config.toml
num_attention_heads = 3
head_dim = 128
positions = "rope"
rope_theta = 10000.0
bias = "none"
init_std_down = 0.00375
optimizer = "adamw"
beta1 = 0.9
lr_head = 0.00823
schedule = "wsd"
batch_tokens = 131072
MLP neurons of a small language model. Each row is named by its layer, matrix (down: output weights) and neuron, and shows model dimensions 128-383. Each number is 500 + 50 x the weight over its row's rms, rounded and kept within 0 to 999. Numbers have three digits each. A neuron's up and down rows have the sign that makes its largest values positive.
After each neuron's rows, "raises" lists the tokens whose logits its output raises most directly, leaving later layers aside.

L9.down312:459522482507405408517486441477539455494517520506416467545481475532477422494490429573410495523519526485529453416606454538439561504535501491452528521472526661561563440472471439532525508442455617599489463496515614535470493488466475465564448468436463464514462460521558474460564555469632517582519535531463562493489472491526504478485550476427512495537563508550519502458543601503529585542587482563531533529526539487429545400487467506431489488529564500485448470490410528516512383384556480444521430508523516540484415486497433464538524505444462484403508512467484497521507450587449431444498510549477565417528482428513502520527508479552448556400437499531542536469432471410454536602395495501473476510596561558530459455539386541546509400538477595515557471420452479607508525428531527
raises: "known", "):", ").", ")", "ca"

L6.down313:533514546461476444567507466494510538484572478560465543519546385572496460515645544518463513494526369465521438565439508551589454502588493592486468492511484539541394511575565483465523417567480437453477440512597523445480519448455458573481459423478533379552504508482585466503551459387510521564488503422537465493480494496529500488524462527427507511566549503550515583539472461513478458503560574494592496612546476509498591476451487449505518507590476469545545445434552432506498440506475458540431478522468559469503510470534454481494536429481367501518565469389496554508576514480463488453423508617514509607554562476556558435445506498471543502559507469484525470415379599456513421538521471480516504457470510567540496515622481559515505519534461427455562448406501520507570585471509623
raises: "rict", "ances", "ance", "ential", "rap"

L11.down96:554470547528510334478498594452594594502455512529473569555538474522537541581503394447490482443521486540495552505590421570550423440564447482457512476492532544480526537516501468441561576485540499429541494436484457511549551505425420440438573502380478468531516570554457508602506371443477461523566585471478455567499523438430509489460458542465537512434486529415520515522413493490426449455544486581579566560506550487529491498492558559491491509464566448407424440513568534592574518590446544480511441516585483549520537546483509465511510537506510478408467522516575507448494530527424532491431507525525505542536556482564473519516452639569432482480497517488560449491523495557460455446500462466417437508493490484471438558512469402470543504582565447506462560533382464447496495514470487
raises: "ti", "ca", "te", "ta", "\n"

L5.down771:470511525521534486526498428467476578486494497442602479565498511471487394497485450456454539463544509391569523492541471541453425550596488480473460463530435502476510459530480510622524423447549536381462411409536532496489516400487449598522493472475559499498509625515538513492513599482485486452445552591425501457490500502559428447537513557510470559537491545493436536545464668550459680540542538457421534508505495484493539505453537447537459436451531467511451517561552452477451486529522487588482473481517521513452449501410485566423448520432532501452561461515430542429566529578529516475509536445425474371523464423508499525471426528466595488497404538449468516550485443503463482552422471497522432525587513460503532458530516516515496501483517588535452482527543469516402443505496473
raises: "ly", "ionally", "ually", "arily", "wise"

L11.down746:460418588567416446493571490499531461530461434485561415507564539443444500448588481505526520523509459524545402465473493545516557532476543457434428541493539412477420484463529503547522532550510464578494447497498468524582513466597528534576573537458466517506484454512555553498456458415482550554453460583538386492514486505446546556477461581493513475552524487409509455599470548496528380426461542466490559500550529510502502456481510510422562483539488447585446540568523453410424541481512538496481578525489535517561491532477491435533513531505474482551468365528537608507482443577394537529518527439423507613458431507527535522445522387420482478538550500528476384498475463490519536438480462513397565519469477475495526559510530529502496438474491477518552358567428466441476464578492441
raises: "h", " since", "um", "s", " to"

L7.down240:433590464561447513542473426514505493393552525470458594515461441466462499450562452596541615546613449463541455464570494511478468423505614588490604572510435434485460596541492572540538517459570553451391420505480433526492447436460512537533490439426397520462562535538555527443533630494437588488388575454422545452462507493452447503555596413480521504493443503511534449529526445415508550473463484610499576527480549468509483568494481449396482464463575573509432521532517485541489571540513408560524490486551408517469464461431553509529558509447468429501574480504538522468481481464497514484576563428514471400521439508457552504486568513590460489522454486548475516531450545418421472485570554420499447556366477551513609435510501451586545513471471467504532596552512574472513555494576530
raises: "ph", "be", "bert", "bi", "phas"

L9.down208:525467437439536518563536439438432526537529494474484438573537525423573558536510511515508541504422472462542523432540411450528437393510515469425564471486505535459583496531577525472584583466503393467413530501507433519451441458491542469432499518591501468404520468508522520533440527518379527499523532535477552421522466422517505598626476502522510462471467452566539498478525464456492442502493536505487512495542526458531460535514463466511397600513449467539512492593459543527475604415578489413504525534484493548596573462546491374404548598521552428472414488561519468441432500558418489569449528519576470583505432510525461445440534456513483511506509517508520512521504482536503537528517461523461472450518603375627485467474454607457502564496422462437545502447438535506586496516508431
raises: "urs", "ur", "ira", "iro", "uses"

L4.down517:482444434530495414544503444619547467575553522572545456431513510560563560546517623610551552482381557462506473501521599480522447493458567516451549511442545507575511503474529576533510441472485482494488537547503510461486522575631540500511566455534549493515419428489452567547495636534568414567407429600499407553500555431569500485487476473508507506442462496440509526484515528441474426483450408482533427445478543521525457421497509537529547525472469497434552429544510453502456506499489471539471453433495580526433586500510418481524545525499586532475409538444467419442521474503455526567495523559519422484588526514508566448466474473523547540505488496543448518538488502447473497488559599489462479516531515629434449467533467546466529524534511472538541491480387507495491475525590560
raises: "hold", "her", "lex", "he", "ect"

L11.down205:432449602507526364505462391419483538480613428472511550471528478582520503607443509484531532533474502558536466477560471573635557484577485483508565528603519524568564454568452534488510483437461481568445500500435569588531527455504486373568551510380470549524488494414512521526472555481440467476531451483516505542525398524497520433513507460544508489585510478437545516516503534435538559576558545491486574446482446488502509472523503536512433431508503505576555508526522540498528515517490493499476436522470604468559442520538488499466503477617485483474527449453505476516473499421441516487439498500605425506475384525503366428471487464454473524374510456488454545563520522571527624534486559544459484560472475531455525501573534547507585490388490548462445444486511470467512497469494557
raises: ")", ");", "),", ").", " and"

L2.down152:448557452556543510455426457410542519492380429470512489534522506516516574544472487550496572531447475480601474566466440438493447504525476629542506549545440428555577463491480579665487453501550533409598466501504446450511500508535435453552484441576409542477531430576567515477528542548488492519519531523569426498420551449549564517518508485486519407456500435456546510543464509506427541410459479579511472624497463484506391479524538478520370515481478495560537495453490443412531504498517519389415553541485571579461491474478414514507517561545559470514422494508441462491487463510536510506482509509468491584572452471517464518456558487521558521479582516531553544491600528493531554539434476550523530431458513542501499504450402491484465389530438511530555512509532490409509503452557543
raises: "izer", "ber", "ician", "if", "io"

L6.down383:565463552575489480519471480450445435492528466498557506591500447472609570513473529501569456489543486516434525592552461603509512488563481453436585403465451477538429537553505490548455446465521508483508433526464529523553534442563525497525483470464546520450522642530450448500481485446448408518485485390546402459496548520489535486548535495493457595440445484384492483424483556472459508529513487518468432579487491524471507553536525485432460473597500510553505519354517520526425516529506667475373484603490462598529574524429492487609544430376417429497487487394536577496521475518466508507503432413498451511549559479488432486628468484500539518435516500555459501475492415484473460532534493504468447545506490508451506445480506456535491567550501540503443427509425466568549464432511436
raises: "c", "art", "ca", "ard", "l"

L4.down3:512565493419512508506524461485487454561497467486541553491549387480414416482488487460475478515514366527470435449492497496526504497439494520524529416462490576543468466522514536505520480522529476596475448474510585507515444512436466493452505495448508474531522528524475467515556531466449524438510377543494501528513472486504494436480388508511473423464576529426494510508509620437413470432467537539557531568513505512504499532584596505481545468534516554504493483576470508573412471489423489378533429560537463520489509507493511529499511529481587479536488478517382512428466470609499569565446491533506418517495545475547456506513562439532464491494491515563492588414499525480520515481518517513499568509494475472459521448479523617489445493477499463526453523561469515411497509599484528
raises: "ts", "os", "t", "omb", "ama"

L6.down431:423519485516583545548530484505556597531511565467467497471520449517426446472509526562486500514458461507557485560497507491394460574489556510407402463522557502440511497443549525535485476593510563472513394496567544500489412455610582566467452495471499599438471551498528561547418505535594455403485486465518411526371489438550481499486400577530560525439530506535555435445504534532466493427531544499420454504520536454567470531530588510522545562548513480544499432534548487511486515553570458447508456551462493554523567541479479451549490429483448504464413490427485405501420416453466519497452403523561513569432472490512414657595494467490550488466520469542491428490557536518538510526481491453457559490418522518521461449523492669381475474481455491525492404477535519564465484504516461
raises: "back", "ier", "er", "ily", "iness"

L9.down446:522409432508496496530472473556471490464461534546471477516476450422487452474562579499541488505453507509430522452481449466546519526546456479492531420493586398476545443460531493560451492517573471476405497510564540432490440452508497527545539529523552577476586465565542565448517473558467532480518504548559450608492508482467493475538442499434502489537516408495565480517552450616499505560473518551501660488452451438579434554384519449431392570475529598586553575503512538407424470457527649464453452520530444413546532517508557492578419545482510355508431497450557536472450435472563548498516458496442439520527484538471549487601450479395487543587485426474466411446526499474493543532465486450554551469409522518514490573476510514432506484491492483533641547499489482440397529430526610
raises: "ast", "ud", "iber", "ib", "ih"

L2.down480:448551469481549525465533441529502570539520468500472389524452519520439492452482484512447580515574488443472475519472506510455508523595493584418486436442438477532569542511520613549493416474513548511519454513518471555451537440512491534515531455562520562460452578538434575556472499532442459488568456517506571582496552478580497474487545543503549560445454640564503458515576501486515441467566564518565431469512520507495410532482514477501487466530423528528381443563438444510482475517494532495487507450589546442582540565398586459450515397548513559458577535516513438528538467492533530551505518488517459576472517494558605510542528482517618511412491459466531568424445523436547505541674523477483515515478503552466538509472580547558492503601453553499506519429405396604389398515390579
raises: "ly", "ence", "enced", "encing", "ently"

L9.down23:503458502546473543539388543411521447535518445377510517507548510527473487573488518480494576385481455493550490481488484477587536452490466514480499463450494507531504420468501517489576527554552517537481500532524504504473484465436467555405473524502564539578489491560492498501481624470469520433540490575535399522572501493508558435560445490596516453550461418515494534472536527527490476413488477503514375442476458509500401386472525474457381429539547495565539486576433577530443565524520527448452452552543588587464456494477549504551530623504547464504562448484538560546514494416377387473484515560479468547430468494512457512546540512511445529480477499476498476521464494412508478553478519507498500399568571514596487398438532465507496574493552544447474606324523565572578615630518473
raises: "en", "itz", "ening", "ice", "y"

L11.down339:492527607537536533561514440471575489438650468494442631529442491554476505495562482540423513519539609476471555508414543475450535430487564515564422517457366583566476517589448470486495522508475584480586457559416448515489531532573485400565420412464439509598465523509528509573505513552501589522529463554472438532474433495460546515548559431473509509553462555445474527539557515456527422487515614570504415466446563561628512527473599505545522443433514540567448510544474545598504494507460456469460463452481588562481529585513508564502562538575492543540539496568428547539446514472510556527471489525477564496490548475526525418483554425579480489446469514470463524401552527493543408558521526472441552439472485449459448495520464468543487394537441496585499518502508434485522437507497524
raises: "aying", "est", "ays", "uct", "ren"

L7.down899:552537456467514524519495457413512464530386589550582584565454488499514515570539462498526487489495575511625497472456589423517474586517475474473488563411516520465505556467536479537517454394488469411480499508427555513595478486511527546465465496456481475513562476551518514561539509415504560404474458420566599473481542648510537517398490481484440452416523477473462432478461445542519470433446502520478638476530468525601571574536511557491500445523521434473523516550514533518536473446529454491451517540459486512502544480540475518522383506561488538511443491553528582500509409480484522419472380526511522543473592456449485551404499482523493441537592450396406427472444456429422625527501538469476518478535487509570459586512516557428484517540447523511503486514503447459472424401472381
raises: "up", "elle", "ell", "ur", "ella"

L4.down160:454468472511522516570381437530528479519542525485432494549557530545498474508512447546635501499478631451507410532477588541516478565538462559487572515476544513464457542504505477518539520540538590475427576461573514454463439540528540526501462475489477537609561505448489488508584504620506460512577481450593430598516543572522583565522468517480574512427532476444508464518663552498462455553500467522502443473455495505503505390547516557561571487495497451463486520589446467452457448472570499505401550493472541589553465475497380507591530493434517479519375535503593490456525509519492445469591482454548488497641451491502433482466494463483525528456478422510436489565472464501548432534543562423480511476475504529490520477523441496541500525537428541533520468417422451428547504435498493
raises: "aging", "eless", "age", "ones", "ely"

L6.down986:597405479510487503451578463494509458522473554453516473576495497514487454473518475509491466493486446517538512494518542576440493484477446461448435523508483515527457523546533523574446511430385540515551442418540536376407554431576422501434463519516413378509400569571506518472576429420560534552468451477531479528479544538462583433506495506499472488386527532441494495432558297487486593499604521469548514525535517501526491531422525434474571542496515452472575474436548483564512525566434410563505493473521466605425500511495524457449529511546410380521575470435502508412586598473453528554520491472578464547486541423511473457536515491535534468513542548444530486422459507477533406492591544457494470417480518436501433522549438615512460492498605515507412502494457517455533495573494484
raises: "anced", "anc", "ances", "ance", "ster"

L9.down589:483609563419483436520597537488524444419460471495559513401509436559520557543415472531477492467526528494469533422533508540449567530557428475543427451404494540536512491490468432460547402463412533531504564418547496490514556342514538548585521518523573494429547527489527591545504607499560437507508514508533496481492571566516516483434503506470484484498595530492552456570531439570556486503559514460515484425584472501424576408504453519523471521465521510422471465573495460510560500484532483503476530554427551395537429556436579551599548481489496539490469538533485459573506449449416495507467485458570490461528477516515476465475485505410462512512505497523515517546540468565483512580555458448493559499572500454562553447508568532481410528528587445524525598652564526503471438414471456
raises: "elf", "el", "els", "earing", "él"

L11.down190:520444505485492522499515487582589412524453534516450515494627505495571495490578534434596467473490520505513455431524460536489547525541537524537539458461563503531524486468513559468521505492468411542359545534530445519491410493548487544535490457459448454520501550572538443463408488538483498529485441511531381461493535505477502392542566424519572490537562572527405393438446478417469517613447470480455505515475509388457473517474532475509555519552478521497589561465471542415496580423454430423568501619552466493527500572530562450519420444462419559536435524535507492461526479509543452506526426465487522581475424514526388490514565593410526440475500469523508513461486484531527520472515543438487579593546506568464484514486543545455561643510501483466454543496502398404423547408556513
raises: "b", "bon", "ess", "ism", "bo"

L6.down528:434568480462575511463553499476487527494514477521414584576474544606390545545433493402543566514480506452529501491484554488469478523480436575520524497395522478520508544536462532487587374538474565546483589565467486568432466577543514516514452510453420566490497494520512521559519409560505534511456462507471509562519517457492587476508481514472518512586530463457455519638409544555452477525514517499475505482566547498558462470463525583474488447385541458490485482519548462532467477555530577625535419625557508459541467565474414501585482425453447484502466570434502462502507426498484473469549433519500498581452564481378491522504504461572387534565505478475526485514520529422498545460455556469518521556541522496495479408617465455504427499440461625578465450420579513521487492561525439
raises: "ton", "ore", "ons", "ond", "ct"

L2.down322:507489365511554435507480428521485514513500529519579491488587431529579508543461584411416536572534430386538637511474441571519454497523480498473458442560450507510456547510491566434505534523536590549500581552579446522497479551458539460538512371435491532552544516477545491511504582495533539471568513468495531478547476520472407504519628536533489555474504496624542462454441506552526471460500560547532539507438454533516478534332576525499495463443457515437407471572538555420545467401449533552494479476459517471532552540460509549463525538451569576454437508506439559532469448497518584527531455450523483523522445409522437516569564544561469465461396563507513565458526480497545576549460502500513506459482469467409548495459542506528452510562487482479492490474457686458507435528492549
raises: "ians", "ian", "ius", "ches", "ath"

L4.down31:450513465457502485635438520498528469487541456521431518476502496505566482562492567600627493556498495570505521523507551561469523426437540519661477550492568498554469434488428441439543393534542500432466484485441495407436555536476480493512527476447476531590575558470456552455481498583517493475528485567495499469454503471478522573508492520429518522547505544527503517490498453440505499514405497489474412564448617453485520460567392564572541529460497560482560493500581526609447442511503482505442507528516573425512530540498487481500400502517557498453545525589524446523413520574543563472500555484496462605588482553446570464479532510545446560477494512549496552581400506431585594542480560490468456563401579561534569445526490490597477477492473520482531541493496464604458427506489347
raises: "do", "d", "ys", "te", "din"

L9.down360:571470587516497591522490580426506478516482450430467503387454541488530566485441530515543507542536502547469510563473557525434483550498444478447513409520486445517506461505591426605473603524555506470439542458496473411376488425476499480582464474504540524461450479500477479480593505535595570403446554494390552529521523580422472574440449548572503509472520570500553594550515455628615465475497401552515436511504481492552464511492411484430401473527547573446483465594478466426491423580566605511429499554487520513389590470567469537459540507473382451491493420583541471506576444450515476509464512396478447452509470503407460532433458472496439440549426464428597444537459634572541498453449446546548547526497526464433446496497549463479602511463486472460480422572527430451452510516517457
raises: "oda", "it", "umb", "od", "ita"

L9.down523:507450488525466544432467533598516421508495518429451521433561474433528526530517545355586418540553492419549531544516545494528530631481529443499532429457457543481484561479435449511548519439429517475325452423427569497487565516605460560506460447478549491453514528523464546526497520456558523532534435494479439469447429448548548409392590504601445467507518468471437498510516452514546490485453497631516527547537540503517484549519503541529393475487536474571444573436532490541461444522468475572485507498557526441474456459462503485426559423563470529477485412413432487485473514476518411606587493506449472479587495525452466455471430551496571485475563502434511552580484488428574555481554498437539503530467536405534481465569499522588510539529468521442438464570527459589497562465563502
raises: "ty", "ted", "ced", "last", "mouth"

L5.down148:462523457538406423475489430382638438508483493577539487586414459532494552485499454463588449556568495446467512514541494515540441450515571475542499504387461412498550494513518531448464481565526509455509461513551491496464467511510415542484464507495522492532497492573454544524408458474514433527513451513471509531567467449547490458432504426577417553646510509507496547468530482602492614480474566422480409529532500490458534496521542561581590450433628478556541462555505498524523526536496483426523524445553502388576502518402523428412418537489479521504539549488570590471514498555472494539517492496557495508623532557542544580455462458571527487405505527493505497439507523514551499517498536449528539481523475624469437510501609473479419445480531520416467648459542487519474510476542512
raises: "prise", "pr", "te", "th", "com"

L11.down894:406591519455487549492580433558613531492450474551458561478533558521544433492545468542544426458516522544558524456505493600534488483486498552495545569426414552560510574499526524497503510523523538530520499513435432597517517508485449513548487543429527430536547510541598539532479553472483591495516446488568600515590524545479460468521562594440513629540499466508444473609428516520472497480561546434455559457508465523561600563461520529418455478498500508507511564438536547470514655415439452550440403461593506547509580478530611559504454535544510464437454513592539520467540502550561433500473455393565485473492402513430446423467457475446458437526599499517442501643487436562496388545560484574459546505548477490490495453443431489530543468519606509424500530542456503482485512428565504
raises: " and", " |", "==", " &", "and"

L7.down237:483500516535479446527460534475484500501442533471485431486552380477545490498570446446549563581479493601554503440486471411522521554464564463526453490502511493587523519542476446511504505581432612402503493510475497427396521500539447480455511560541459444458507554545511444546563462467468552470554570503435494542478502440555559466470426594507594416532471543522540427458450562445530480574415546524542479552411505496574551513588546390548459528469493428491495547490502554472493528463572439570376476533453599361507509471513504487471450481526513460519520407547500449498496529523553458532484514430473464530446544518557509500546438562558440472570586501480596479492439481491516535611448363557392483479457537551505525569379338546529488547543463499482469501544538477485481484479492507
raises: "ys", "ments", "yt", "bit", "yl"

L6.down687:439506552564475568443430534450469397482456439511442430524476566504478541442468515546510563488515532484497423482449537525438450483537503542504481512560512528526499459596536509467530402529434586426507517489522405680479491392525532534450394483491472513445440529455546507572370458478443493525500552504553577480627511424491531433450507450561438521523448484436457512517558392463507563503471510496534424525596486447501505464502433502485500457446489531459512478569515430448488426438521511545453477523527559539519550480526452550444503532544490602464456450584398502500455509496481481428565488563558552526560565416545494525455452426599501454481455485490549473510584506587400474563540452488531473430533455423516500540470459489552580637490414552540434479455439520555497507462441512
raises: "ence", "ly", "cy", "action", "ley"

L4.down336:472499558473409443476548595576514572448625396523492487496535430606579415552456570521459497500493490542463523467477488516535502510439556447481521499533442574494619545572504454476555471489425540559368485542459550505466461508460442502508495479489434481534531524476524478493456360523526498507527473532593464504468495489497547498437475504448484600539428551374503502465342523517526520500488533473507553445466609567558497593428486411465493472466507524547499524489487561460534412467472436490489553488496495566537469508488516645416531436482394587495496518581460514539502612553468468448543424553595487543398515518523488516559512514453547496405429526482554523513473517571499492479435521551485507501596505452503460555443484522428519510477558494553456500473421551508490469532448545
raises: " and", ".;", " &", " or", " including"

L6.down409:543539504503409498507487530481523548397493413505535569531418472531386556573509455387518407444574439520492492525532428519487556481467444487522490545537519545513474488446498444437487402539488422495581468493432521494500540464516495519406449563507542356461424536539518520613544480464495498548406473528423551459502477500518445567480489539521432464483507478533587467613401384545433472546517477518464500503583445503512486430446435514570584362598454455476448503547525491504487562478577532453510459556568433459483514510467467548535520448528429512498480522673521442545528518501584502503457524488477433556488491535503512491502439534420476527500490460512453520460464490582480422536482478494536558599460568506498397479457440453485506497537465486539473437517450397469521481425554405
raises: "d", "dy", "al", "den", "anne"

L4.down402:584479573504558522561498493524485434500548517539536537501544498477432661548479475512538558543469457487513546517501513547465470521417569428441526515564511525467537544472492505492407419520511620522555515497496504409421529501563486544494565471487451557521489457594499529471596432561493539498439525538504489510526492526492472499425445441522537485360550537509518469519488505545484553499596478422461460529431424603408496522592577496557524513534563385537541525543505459537500505521476471460425397476522490542644514465486511486554472620436524544503579417479533575541454478498524370472482492475519512520465488464445539597491511398497481605521540454485538457487523623560466456494443598516555458517539530491362486554463486517480536533377524522377470483444489536582540520569497548
raises: "ock", "oss", "ob", "ow", "ue"

L5.down851:501481494404550467437472497555584455483467513516482418447491412399521550482482615520589567521540451530560512435510511483424557440429506511542535554476629468463531510487458623496509459495491546473552490439423471483498545615452548527417539494512519447520500544417525441500461542438599490501460443558551530522422499489482491513550540492475497442530469508508486449445605479536461387479516505398487468530559495527455547499304490444595570447469516493518497513472492475556583540500500471397508619408536496435584516475502421392486412481454439480523523490483493467568459482405417544521474460489435445493455422487566441500546485459484476493584437549534487561493545492532536510523576535522456469501494521519547535557444414488488440434570544518507484426496458513553502540531515437
raises: "ž", "ictionary", "ilation", "well", "iction"

L2.down394:606428484517511514477573511487492461600453573540509480534487508500578517531477423477485587558491500522493518560452570502465525559509402606435402385482479541511391558526483429521541419554518498553432501527433501498620522455483534573393479447445530575497524453576487514506409489497538501521492463515554482500467528442505480464491482393475548460465552415451439527514531540474535421464434485486482459456479494467574489353490352503460588537494557522517506485518546460514387373463529474459549533530544533484550518523513467558514464489477526465536506518454510542542456582485480493465553480459505592481492638484529483546575454473479577545536505518584477455492484482458547477481533444476478510579441508594496514535564555494545461541498533513459499460468472582497622473429484403
raises: "s", "ard", "ards", "unct", "h"

L6.down580:538503529611501419522508509537552522468483428449505497536403568517609507523524476466557490557509468533558499451464528546485474494591506406487609531490480487461557468517469514526531557435528480435544524502474495510554498516444509375411471467549543544490588434520455542539503487524568504484408451479466554453514502467548517552543458504484553565479448467505491416491457496570472438559542461549455496529520457523564591435514460473394554470478419445428472483497532552548590419382451447586461445499480397485554479500515505464603537540443403479541587505495523489538472508426563462461476480523502498567512506478494567514535487422461533569413516566444500480546546612542456525440524485435410548516480476580539373535574568479515515520538511543461528517531586429552421462446581504
raises: "up", "writer", "writ", "down", "ulate"

L9.down721:540511476598431495509441536532544566480465457547541535482453497466549589464488493502547476569439493558524488516460465490393488526531553563507485513509489477556522555556562474507498503523519511479418415549563468499429559408579544640577446472546496554530500411542487540403550498586440513465418415530521441451548529509325484500497510556518398541422563533468541503496543502547522438519570538537484551491485564521499524433490491395557473464476510454539527544469482480606534431583493536448498532515455531597543526545406409476582458587481458455427506489528526499464506517524514594528492472524506468547467487525531422487522401421578498450487478450514522480512607542502504529483502556546510478443530511476504609453532583444485496410560494508508492455591423457488522395427551533
raises: "ew", "ched", "ced", "ce", "ca"

L4.down582:526523497516453460581522496482498437386536451439494556494470562526566437477498531519534509602510543468450421453538520513466532499617535501434532506444472502505577536505520498471492471545482424496373533552456551504511501486351539530476472521393510448547502504454542445467577384475529494507556561548478560548476496579488475523424530462493473589473563511501540466512401506532462501480407500543427455501457478539566495507439559456567532482447442522514561512545508483465444546545522503512451435543469549518451524453432493574547511414492465463494536504546517525464452517485459577478540547474486562534458548502476524539432444486591496402514424504602532438586511611475527539536485440466521526454568537443545460582637483519412620607468506467587494540488474586521511503532422354
raises: "e", "ri", "re", "la", "ks"

L6.down513:480433465541534488444529507484479505582503576540604577487545466572528551426583506618422451475528462532499536448511557426501417532472417432475442473508566560496446484389550491570519540529532497443454486543506504381453416536498558540478527549488453523545485554513485540440451599621477540512457465477476459522449442440496479553518465511495536476535593547493407622476478612473521508516516558477441590607521440491396564506431454519592522475446436439441581522500558491485496445560446457553460464497501441483489550505489538531537548568516469517511514446394598501541524442505568536483457537556419404472504484497464582434492528406484492435469538498484473491515506588493457529492539504444494544440508477464462558446559521357504534478536557455526508426487563510538558560503422611
raises: " those", " if", "via", " among", " though"

L2.down1011:402475436399456522481497434480573556463487504452406562449565504605570460391423533509432496542487519565520430486579448504482450502479545505466513469569598465509470546508514555593582583439541491517427557475471424536541479510557519554540563425624488447522515526438466485509515537430412519509522541567478525545484491503474581481420489452511592472543441566576450426534482559537595462505418513471480411575561429522532628567458496499428460507476474458545448533488542472432522559501524493436481490420479442559555533468500492551527581517416518527580478484533507437534462537535423470473556468518504541485516473502517504427520508459469504531459532526446534516555573518436456501489500455592468553597478490597425415519519522535593412558416541569557563526494580447582372464499438556
raises: "ar", "ving", "ars", "vent", "ves"

L9.down55:537572544490458537543537577504560520533613441543564476540533551449511546477466512492486494619506458581548480420486498536482551590578453538411481456433582494540505375498469581459435468501488505475415520520460451479546520512504434548508557563471449491465501463533439550549473463448579450599441432558507509514516485525506455454512502562542618417615457504596432482512556556435492532463483392495517566516378554466489534462550456515454560431473588472433549553570474500570466533487421480508545457508460469525532552538443425416522461391596509481538388447467572502549452448521551420512502427479514570518541517434496515505464409624511585563469522479470505593550539495483525580545473440501445514549549504532549609525562437536499496531487426568504478430600504463487449501459584551
raises: "lect", "lected", "or", "oss", "ost"

L6.down552:517502626522447627532409495507482448464409469516523516518549543459533575579561474527529438422423571509553546520552449496500497551624496475469413542395530509478480442376512661523396513523436622451463495583464550482544513500524495533477599558523480514541510535413497439485476482496578556490443536494454435394458540466473548514590556491454429433488531528513486544489473500492396605484433508509531498455527456543504521557475557520456498404581402490569426484489527475540539477456468520526524455538529486470552487521421604483562515526448450443474466474481513531517403500441513576573528536534464563457549507515537449423518516420485484541498524556497522419591462515580510521458431480507575502516595493473539592551566589484542557482507424580491400492459513496430472618506452571
raises: "onym", "ors", "ang", "e", "or"

L6.down480:505469542542470488511519522545505483390429468499503524514513485525531588492479545475544486561521309465478449504495466573518609467529403590462528531542532521477637600546462513468545508590577483535530450460476488474553451551465503528577547467451593556433507569536581485557555536495428499449482430549451563502428638481490508524449475543446406513518462495519516535575476545513512446568544540537436516545483532432543573516493557540469535459445491529508378506521510496570488466525390471504505472586541522497488533469461444529568523479528656477476418505359491511459495467567445455592455503519467445590569465482464444497545470543454480512436507485484447427519444378518526484611438507446444513457514538552409562472520485543438501430537524534449431459503483587535543514504475518
raises: "ter", "ters", "ti", "ches", "ted"

L9.down672:446538516472397433420493524570512600507494505560449550462558440509491517500500592465526518495518540537503443616535497552566501481468533540455451461441465593452565550520507506452595464490554464507523491450501503593543450500406413479475489498507536479491500442416538478431470538551450446469447452517425474517462559495536528573480556462551485640475532474423522507478574481504526552484629564489431471491565471449466486477621480549454416507528528506487509528555542421542490508476400398403490473535491453549636417501503535580525540542447438528479446490514338541552544509491562428422438436501417553521485516438541469532511533543566544636499492518520441535476540504500582540476470457522417475570454510504498421523639553513474449516468484503487494602519571504459501409540641514
raises: "por", "port", "erv", "on", "ports"

L2.down261:491480540488389529426566548521488493496564511486444502490450526468547463482568525514494449505573538503496526433520423490425519526459433450484391535494452479477493621513469582551452503530540522490531486495446533451503554375476536518472533630495540520505513547440480610521497445523516478491461554418395474487447546540512571570515555545488564386549459510472465449515454520459418508444443428526442431478534434472565505569605523508452466497490514549471532589537499529445590413452571587520460441551573474482494478461592535575505587448530552426496471536593514450380515495445429439585600594525495418429500416497471454566519539490468529433490502543483467408467562462407585485506527481502431480448527478455434529465516500431550457500552459504400610431566478469489460505486475512
raises: "t", "tar", "ter", "sc", "le"

L11.down238:626517421516491526509509498500582570524487599484469555499475504519469587429516528501462481505488448457534451421450444586462473584565472450475499485545438517617509477468512478465537585532626546486562456486496590491515513499529474591486446532427424494502526419499433504572614532492530422563447562538491533537604479566483472534519475532563509381466465521471427480567456498462502471492471499482570470521455450429534468502527481538515455554535624545507466594511400513553506476590518497492491474527519529444497488472625498542424566475512594460498510497469515517549549655588545540328525522540472534501601535522522530504558404492530492516468484544480502525501593543415438560563577486466490577481519507480517508474484505577540511515507454523485473545516452521461495523527483456
raises: ":", ";", "al", "ally", "u"